config.toml
num_hidden_layers = 8
hidden_size = 320
num_attention_heads = 5
num_key_value_heads = 1
head_dim = 64
intermediate_size = 1280
vocab_size = 8192
hidden_act = "swiglu"
norm = "rmsnorm"
norm_place = "pre"
norm_eps = 1e-05
positions = "rope"
rope_theta = 11300.0
rope_fraction = 0.5
qk_norm = false
attn_scale = 0.125
bias = "qkv"
tie_word_embeddings = true
parallel_block = false
init = "normal"
init_std_qkv = 0.0229
init_std_o = 0.0229
init_std_up = 0.0229
init_std_down = 0.0
optimizer = "muon_variant"
learning_rate = 0.0123
lr_mult_o = 1.5
beta1 = 0.95
lr_head = 0.0037
warmup_steps = 200
schedule = "wsd"
decay_fraction = 0.889
decay_shape = "pow"
final_lr_fraction = 0.0
batch_tokens = 32768
max_seq_len = 1024
doc_mask = true
train_tokens = 282200000
max_steps = 8613
dataset = "wikipedia_en"
MLP neurons of a small language model. Each row is named by its layer, matrix (gate and up: input weights) and neuron, and shows model dimensions 48-303. Each number is 500 + 25 x the weight over its row's rms, rounded and kept within 0 to 999. Numbers have three digits each. A neuron's up and down rows have the sign that makes its largest values positive.
After each neuron's rows, "fires on" lists the tokens most often at its 100 highest values on Wikipedia text that the model never trained on.

L5.gate647:524510491517494534534511486531487509490488530526464508514493448526459489509510452526467468442484525505435500509497513482478483484497516494506497519518461485516509526509460486496485507429500503470502482495482501507501516500508474447509463481514562492519465478499526523510535529456484513496493485527489495547482460482512537496502535499516523516516513495537490511537511465531484456506462509472526500533493531570510499482497485481516485478499496474495518502440494529498473510536517484502520465476497509468514444495492549498465481508513499454497493465482515563479464531476508527480494498523509489513516511429512499500542463513496477503530477493472504442517519489484490456485552511483524498514491514537517449514509514467498486484552493509506485567454510493482494471439500498
L5.up647:506524468481452489499481523546467475473473531534442483525522497538533467481469468522503483506490504548492494553540529479540468517504489506493554521501474477506480536500512480515490524504490502527536479521518485484480526485508457487489511574531509484496512522467523516463520533495519472486484494452514502454517477463480502490512534538547516491485503451525482472515452499508490517532442480468507503520474543526506524499474493435528503531532508466473484493487493497509502576477501486515579515495505498459494502545551517489495495497529472464482489525525514470499514515479491501496488501520493522495476510458474511500491452517515473518462530485492527448472514470535489526481520498474471523538470498511495535513490485495465532511506474475503491475493565515493470500442524490
fires on: "0", "2", "8", "4"

L5.gate753:485544485507542514518487447516488507492559509517472527481534508509523508485474457486473496479515548498494494483521537483504464513547512501495483438534492521508502533500486495460473480535498512458497471506540495505500468473473459515514499524468523470500500494494521500533473512507495490532539526495511495557500476526539561468498468500526513560532502555504505521489494512536464532511511482521495506442508477474451524504493459524504494505534474485506522496519481511420496507497508498513517442486528497484549493542483512499501488520456502520465512473500520501494492529530550550529531495468535452514477523512513486488529516512522510529495482503495532503476504464559536503520513505495531519483493495480510503478502490454491504467537474535530499523537513497478425500494502508
L5.up753:509548487530493500492479517466510529449496496527493502514526473486532463536485510464491481568527492510523547523508584532517506481518486479485533475539491490477506504489477549478478497512487476509506504469491518508505506492463481514512466460465479564551501522498494505504457516507501469532529498512473558472478514540526510500519505478465464496488503455480494518478531491524510496495479531498524497515481483496502527482532524518473526537471468475493508545469497527520467486480504490526492509500509488516485489509482522494486493476519504534473504539502478478488469482465468504503501507500481514506498499519490496458491492528544498498498489490488514473508482485572507501482505479446461494488481479469506463555488540509517462527483475500544515488498487498461487445466511522
fires on: "1", "9", "8", "0", "2", "7"

L5.gate578:495488509523535520480500527475491499509497494543503509483466484490475494507544496505484510515527504419487477472490481496496476469498428489479506486482499452503536526523532500513506503556536524487490463485510529454516510462493473504495517511503487475512509521498497501521467450525490486517511506436502456485469498506522511523509491518499537564529486453487463500563537494521453485535480482544474514500497465494523513494486509490525485487518518501490470513510524485515499508491479513514476525482499495529480501519506487524505498500492507517475473477510488530531473474549538512507495506515515500474480459503520511496531467486541514477500497463490430515503527473515487534464507478488443479505522587497476500515483506515528483473486478522493529461564463508460535496486510483
L5.up578:513508489516431517490490528502494529476514493467487483506493496549499543491525451485473480492512526542441513504506532510486499509510523497499499498479491507508514458519518486535504503497500520492477493525501522508479488474469513499490437477516497504467495553469502504495491478500460468536499512512527544488515493491502477502490463509503478507530461496506527550479527484520527534535519467502505465502543493512492516552480548479528504521478483470525506502539497469458498447506508489513481505539471535490483535489492491559499527495501521499477521459525481505521485501512529549504491523504471466466525473534528509490450452493474499514520520507495485471531495465496493500489510513509490515484453527494487471502477454499537494475514516467571492494478449515423471489499517494
fires on: "'", ":", "s", "′"

L5.gate1207:505508528483526474502500476505501515538516507489453502464498502462480481489521472495498497485455500509539536504484485497508485494492468472512513495528514492527505521508516521489498517482489476502518527483512458526478464572475518527496508476505514464504480499481532495508536524494537560480504517520469513510534473540511505493528506535492511498479511502479476450566502523494522506505505513502512515477473450481488500520504493493521469513470486484509495473471490482496483499528540504527542517492491527491511499503510476529495475504463465476507513559484501529532519513534514503507526508520544535513508483516499476525517465537497512510460532511511489518520514473527514468498583529515502507417516513516510507536519459513496506460476526515535535507529512499490490462462502517
L5.up1207:502495448449516540478475502490459525493469498498521502497476473503516535492451503515485472449475499493531453518529497493453513491490508477521496421519485507518493519501467501482514492430529459454499489460490505468481431461530507531535546492528471528498487538496507497492480486513516498539497489489478496542479498496485447477505514493534497478520468515501510498498527462472537504488460495504517504532486525505539472482493539517477480487532500546490505496503554515525491483493504468486498486468500457524453481484480515525520522431475516540449525564468519486525484537523534471527528522516487494499492481488505479510509524516493459485518515475512487515499498480489520459558512535535505469492477532476466511523501508476464509531497477493483482493492500523506511528478496524
fires on: "1", "\n", ".", ","

L5.gate790:515481556509497505533483518456504444503504506537482475529508484499538525541499475491500465506512449498512494504483465510523527521518500474525501515509522492497493460540480519485508561501510489532500497472486509469528456488519478525435539478502533497508520517474525479488497515514545531504540516494554486482494472521480477454474514478506490490468495491477521472499498543501493508482479503514483526505525482501503486484507534487497508514523489503532509508487473455490475537491512543543577530508500474456528490528509495530513529504541492521440496516535542467456462530541487507505546533474537486467495521492481478495505466481524497498484512479489531485545489492517516469514537505518498479485476527483461494490465504513493540491448489555521480464499441576523491509517479501
L5.up790:520523519481489507511527510530463543542480495496484517485513513516476501487468473538492508523502491502503497480463520494493546510508508469555494500516498477511504507485485449487477504517491507509531483466507536490444469524466504502507568462502475508514510510444505459438490551453568514489503464435552504493512524480506487471497501487527493472469493567496496478534508540495483511532494501492466511547500515468507502482490511419511462500515468521510531517512506521473478497509506512519518481460496469489485536543479495525484467462499489520482484534510519473528475474499526516498519515458526508505489497504519511494484521457485530498512491491473518523466498533500504502484494503518500547500540521467481477479479493495507535485472486491491520521503464511525549471500501471
fires on: "-", "en", " stand", " counter", " play"

L5.gate97:493512482571519497540506469530518482522501522519514526513480530501475522493460524509519434514546484481488527492490490486493506499466543489521496476475510470514520494482474548509512467511525514507500436520507481509485515474502452474525495509513474493523462500489511499541440459496459497536471484490522452492506479485494493502497514504533537498486529442496504503489498501523482504516525486528489506487498507477482501537501530472512549475478513544523488482455529494452491453531472508477544522490465520508472507491478478455511510497478474506492477495455540517518492506482496498491548477526516494485514495512495461459434527521501516500449519536441487530497503527481493511462497490436478481513465531512501459518480519512513485492508506496485489501544498534468479549477517476
L5.up97:519510501549497506486514498519534478518477517492512514487459490499516522510463442487457466496519502512489541439531510505516471510511531493473517472501545487504496497486500519494486482510532508524507512514498489471484478505530508469530543517494505503503449535504505485490502445470505511511446453480528498537515509493468503445469511512497482523461461468474485496516487498563461467523499523528463507491427500500490516459514538490500478511489501525489568511488533437477474493457551527447570508491498507501517496521499517487517522497500513559512508485527480505498471487477515549499528511531519525490486528468521438500488511490495490505483537553489533503514481514500518526497494545487497475525521478498530516505528502526461513497468501510528484491462501541465519496475470500
fires on: "'", ".", " still", "s"

L5.gate50:489491503516479498462492514506490494459528528502494525500464466522470488499528499452498530561457470496487478506542502479552496491482493475516497519439509481508508477466507506524516499510512498513548449511484534511484499483505489462485522509519516502508519490489494552460519493510568494503517510490445506557531506547519496536486460562480493467522508537521545483495478519518487518447471489462519534491520499494504505505464512505475466509505515520499499497517532480513517438516452509524512493517488462479498547529459521481461516467458473527518524481480522482506455490523486483554495488504533504474523524492485500461497517514507485512530472481492508521452524490497522506530527499493539463495482499482525519535513465478491501450520497511519503488527494526456526501498508506
L5.up50:510450480509546433484506550536463510495491435461507493474460509518524486473451482509521549502492518460487496514519493489535468482481486545526524498473483495499479507477468466516560545485518522472524530524489502519524487496473453460494535475516494498521496516531491541510544494504511546500522471476548542542490533533494484470514520496528545517526507509515477505501510517492511512455510509474485498524514525498511519496481493489485484502491510504544494504493533439493517476437506489502529566520464487468565513497530512510534530518485550512496501516509509513523473511524508473533502539495527514490519508510495504464518528476469459492485491492502499468481540492490479499524495426502496488499543467469526493517514512457499455459513504487510516528488503494477503485515444487
fires on: " con", "con", " Con", " sub", " In", "pos"

L5.gate522:495530493529510484481511527502482509477518475509474530539460499491543459490537480471489509493504530497496547517491574520500509462496494514459432468513511500515507525432505505480474505490504454515533465507510518487507473474545540544497495485504461502454495516470509489525493492530482501505509510524484475478515543471544478492474496524437514484594519501507488515516490495489492510504525481495541521504479487535505450475499465508486466488526482512500546494483545510529502486476540507483558511493492479519479514487533488472561490491486497480501509507494484486498491540534457485530474554492522460492489500482524475504486476537505482506537490494540516503494511530500501500502505519483534500492480525498481499527472450500471567517535521537523473479552520509464483512504477527
L5.up522:532472506458522494478444488531556449465447469502472491516527468499524464486506484533480480499462455470506506497503508533516471485516467474533502463483510488506509537490536495503477463499478488527483514496480486506503519474516497440501493539499510499448479500493512525532466483499504534474536465517509492487488500454487501481503507502524477535519482497505518505508516471547476499482469499497487539483532554466500529488532502538487504491506454516485516518509524485503505537494527526501500492513455528510520466500487523466463532542546520502497487507484452502478496487464476517505466463553535479535519459511527491465500546501497475523501486471480511528470514480569500523473497514491497508527471476523530510500550504486475558503471493490525491483489497512519503514476536487
fires on: "1", "8", "6", "9", "3"

L5.gate1208:507506533519522474490497526487501500486496519535474525480518470503483423509524503528510507483501508485524523490498533522544507496544466513516513562561479508482510538467502473484497497474487481480503521529516538515455482454478543493483529513462548497479482486478485494477524533445501476496504477510503496509513479482490465528470515523501493523542523522496542523485482503457489524517538490491504452507461537499519528512491551528502524485498524519475470504484469516516484498463481545522507490472551506458512515513477474493482506508435497457548535500497500467481500486508481530530506489506521479555494546507511518515502474498498468545494506472490473513478465502539529493536497507553517500499501487509464553498475443491441519568519493548527499475492495498506546499502498550
L5.up1208:457506527519508526503511505543495489492492455536466534487560461540478488509503502492453500491550480500535477455546513496518525493518489516513544545548468490462541603501507516428492530485480466505510509528483500481467474476484530502464523475506529505464460470466503483494531510512491494525474489530473498532526481498470497446508489483497545504485493535490492473464513499511513546547536522524516504513496483493512544503511536504531485498517536526509468512498548491498492516485508536544478515510483491498482553502497509444502480520458496500505493537507476493468520508557510489469509469550495533503512503506491519502474487527495522526506512443506490518472469479511519480509471495489516503494499481526497549551468488475486506507508481546520482462474515518507485493506512487
fires on: "0", "1", "3", "8", "2"

L5.gate1030:512489489497491513540521499496526474543484496521508485478472483527517519496529491476473497522496539496517498483491495463533541496531560495478539507498445524514506527490517508464523529513528546482501501483532473506497504526522527526491515514483536536502509494460474480478475509497499524474491452527508579510526520542486522544494486512479502515486501543539498470512499496496459493484467447418507496479537497515502471500497507548547492459525472450505474476522530448550465483510530417481487507508516514468520530489555502503508496510491533487462522482518517470473515511504464518518512450509486497519491493497463483480480487489515492501519497485492482438476529484491473522490505488469493500503522524448501527485488468467479512520493467500531542499535515476479514497514496528
L5.up1030:490476502518542474489509503487482477475486477504516501524523478510456504516502489505491473539471520441495529503511508484473476509491448483548501461460498496512501540523487475498490507468498486477498480565491548501507517553495524493484512461448483501496557538542521512529508512490521505474490451457482503493485509511517497505517469494485532531531529461519518462507525489468517451491461512514486487530542509518509536536510499483497455493446493515538523482529492473510501499510509513485496524498556502547470500496461488474485479547513574479525504498529501518486508525498531520498500459470519512530553512512557493512497522501495523460499480500486505481510512512448457545494524507533519470474473468472496504482504508542477485545469515520492488496457547486486498490484466524
fires on: " S", " M"

L5.gate1200:500451472467534473482503485504468461485558485471464460485512463542504479520511460499504471476488491509530520543473501523491478550537498440493504516512506464517473464506467516497467512506489522492488528514473469481470493529513519521477498497529479524481511489501550503479503545506534512506512504510491501520517499494461475548524517510513534491530474495525480501483498485506482514482558519526518483464486469448517527505482484525469519501481490500530504518512508529487509524520498496464490498527468525483511477530484516495508488525489514515488543463497462524521548448519514466479479532471526482514486492495472493480492541506474518474455488542533451526532519516483538460480501504486484466525534501464475443477457506497516477500496523516442513540473515533521555479449547482
L5.up1200:436509487495508480469514521510477505479528541477480476493483460527553509496476498504467478506518503519542517529555502496464490495523483559487485497509518489519508467480497516463474482499468475517447531484527504508548516510496504502484520496467510457448515511497499483509530494523510510562499493518544542526495507456496511515456502498530520479544458514517521492439485560501477454508478479491529538497510496515520500480497467505476492477498553533520461534528524521453524514475527487508528510477493470461510495497496526484512523501487504471496519463515486528498462493526516499452477498494520527513493484473494516465468505519494461514503539449500507457428516503525483521477490550484459479494511483501438522529494463476503540451504465504518485477485519520501501507443553495
fires on: "8", "0", "7", "9", " of"

L5.gate296:494532532481477468481472538503448504522499518524469491493487524466492518535443493516500517489514468552487481509457525477478455495496528488512531520478500464511511490463479502486556508466505460476457520492525503517512474532524478474466523461515485532507513525533465522511517540476481509500462491499489522512500505519475491499537474529505478468487469494462509493506504476477525494496517467478484473541479484454527503478482487497506469487550501508442479518484478495467498496504516490470496468458498492450519519541453491490495489492494462524498494496494507542515518499480502533510502474537488497510484527539465478537490515475477525494487507499481512569457491496482502481536541556547540499482483480468493495490488496472480505473462509488478489548481452497514498514509516476
L5.up296:475532523535487543512521571496498490470481498458518551488486479484459470468476500514496494485485546484492513514489493519535491473537476505521541502515514548544471477507504485508464459475485489498503536500454536521492509513489487511481498483513495511454533471489508483479490526489523509508483500439508499484470510505499486476536503546529488542543479516526522472485513523499520510474514497471458530539520484501500492487518521521505458468515505520489527521470484509506472456555492488521477508490471509515516513544469482476524484512507518508462484504521474467533489518564473512514516445491544499548486510496522463487476530517484502483519440513469523540486546496482519489486472534560507526533515495451466526460510538497505516483521527507515520504512478477498494497504471541
fires on: " de", "d", "c", "-", "en"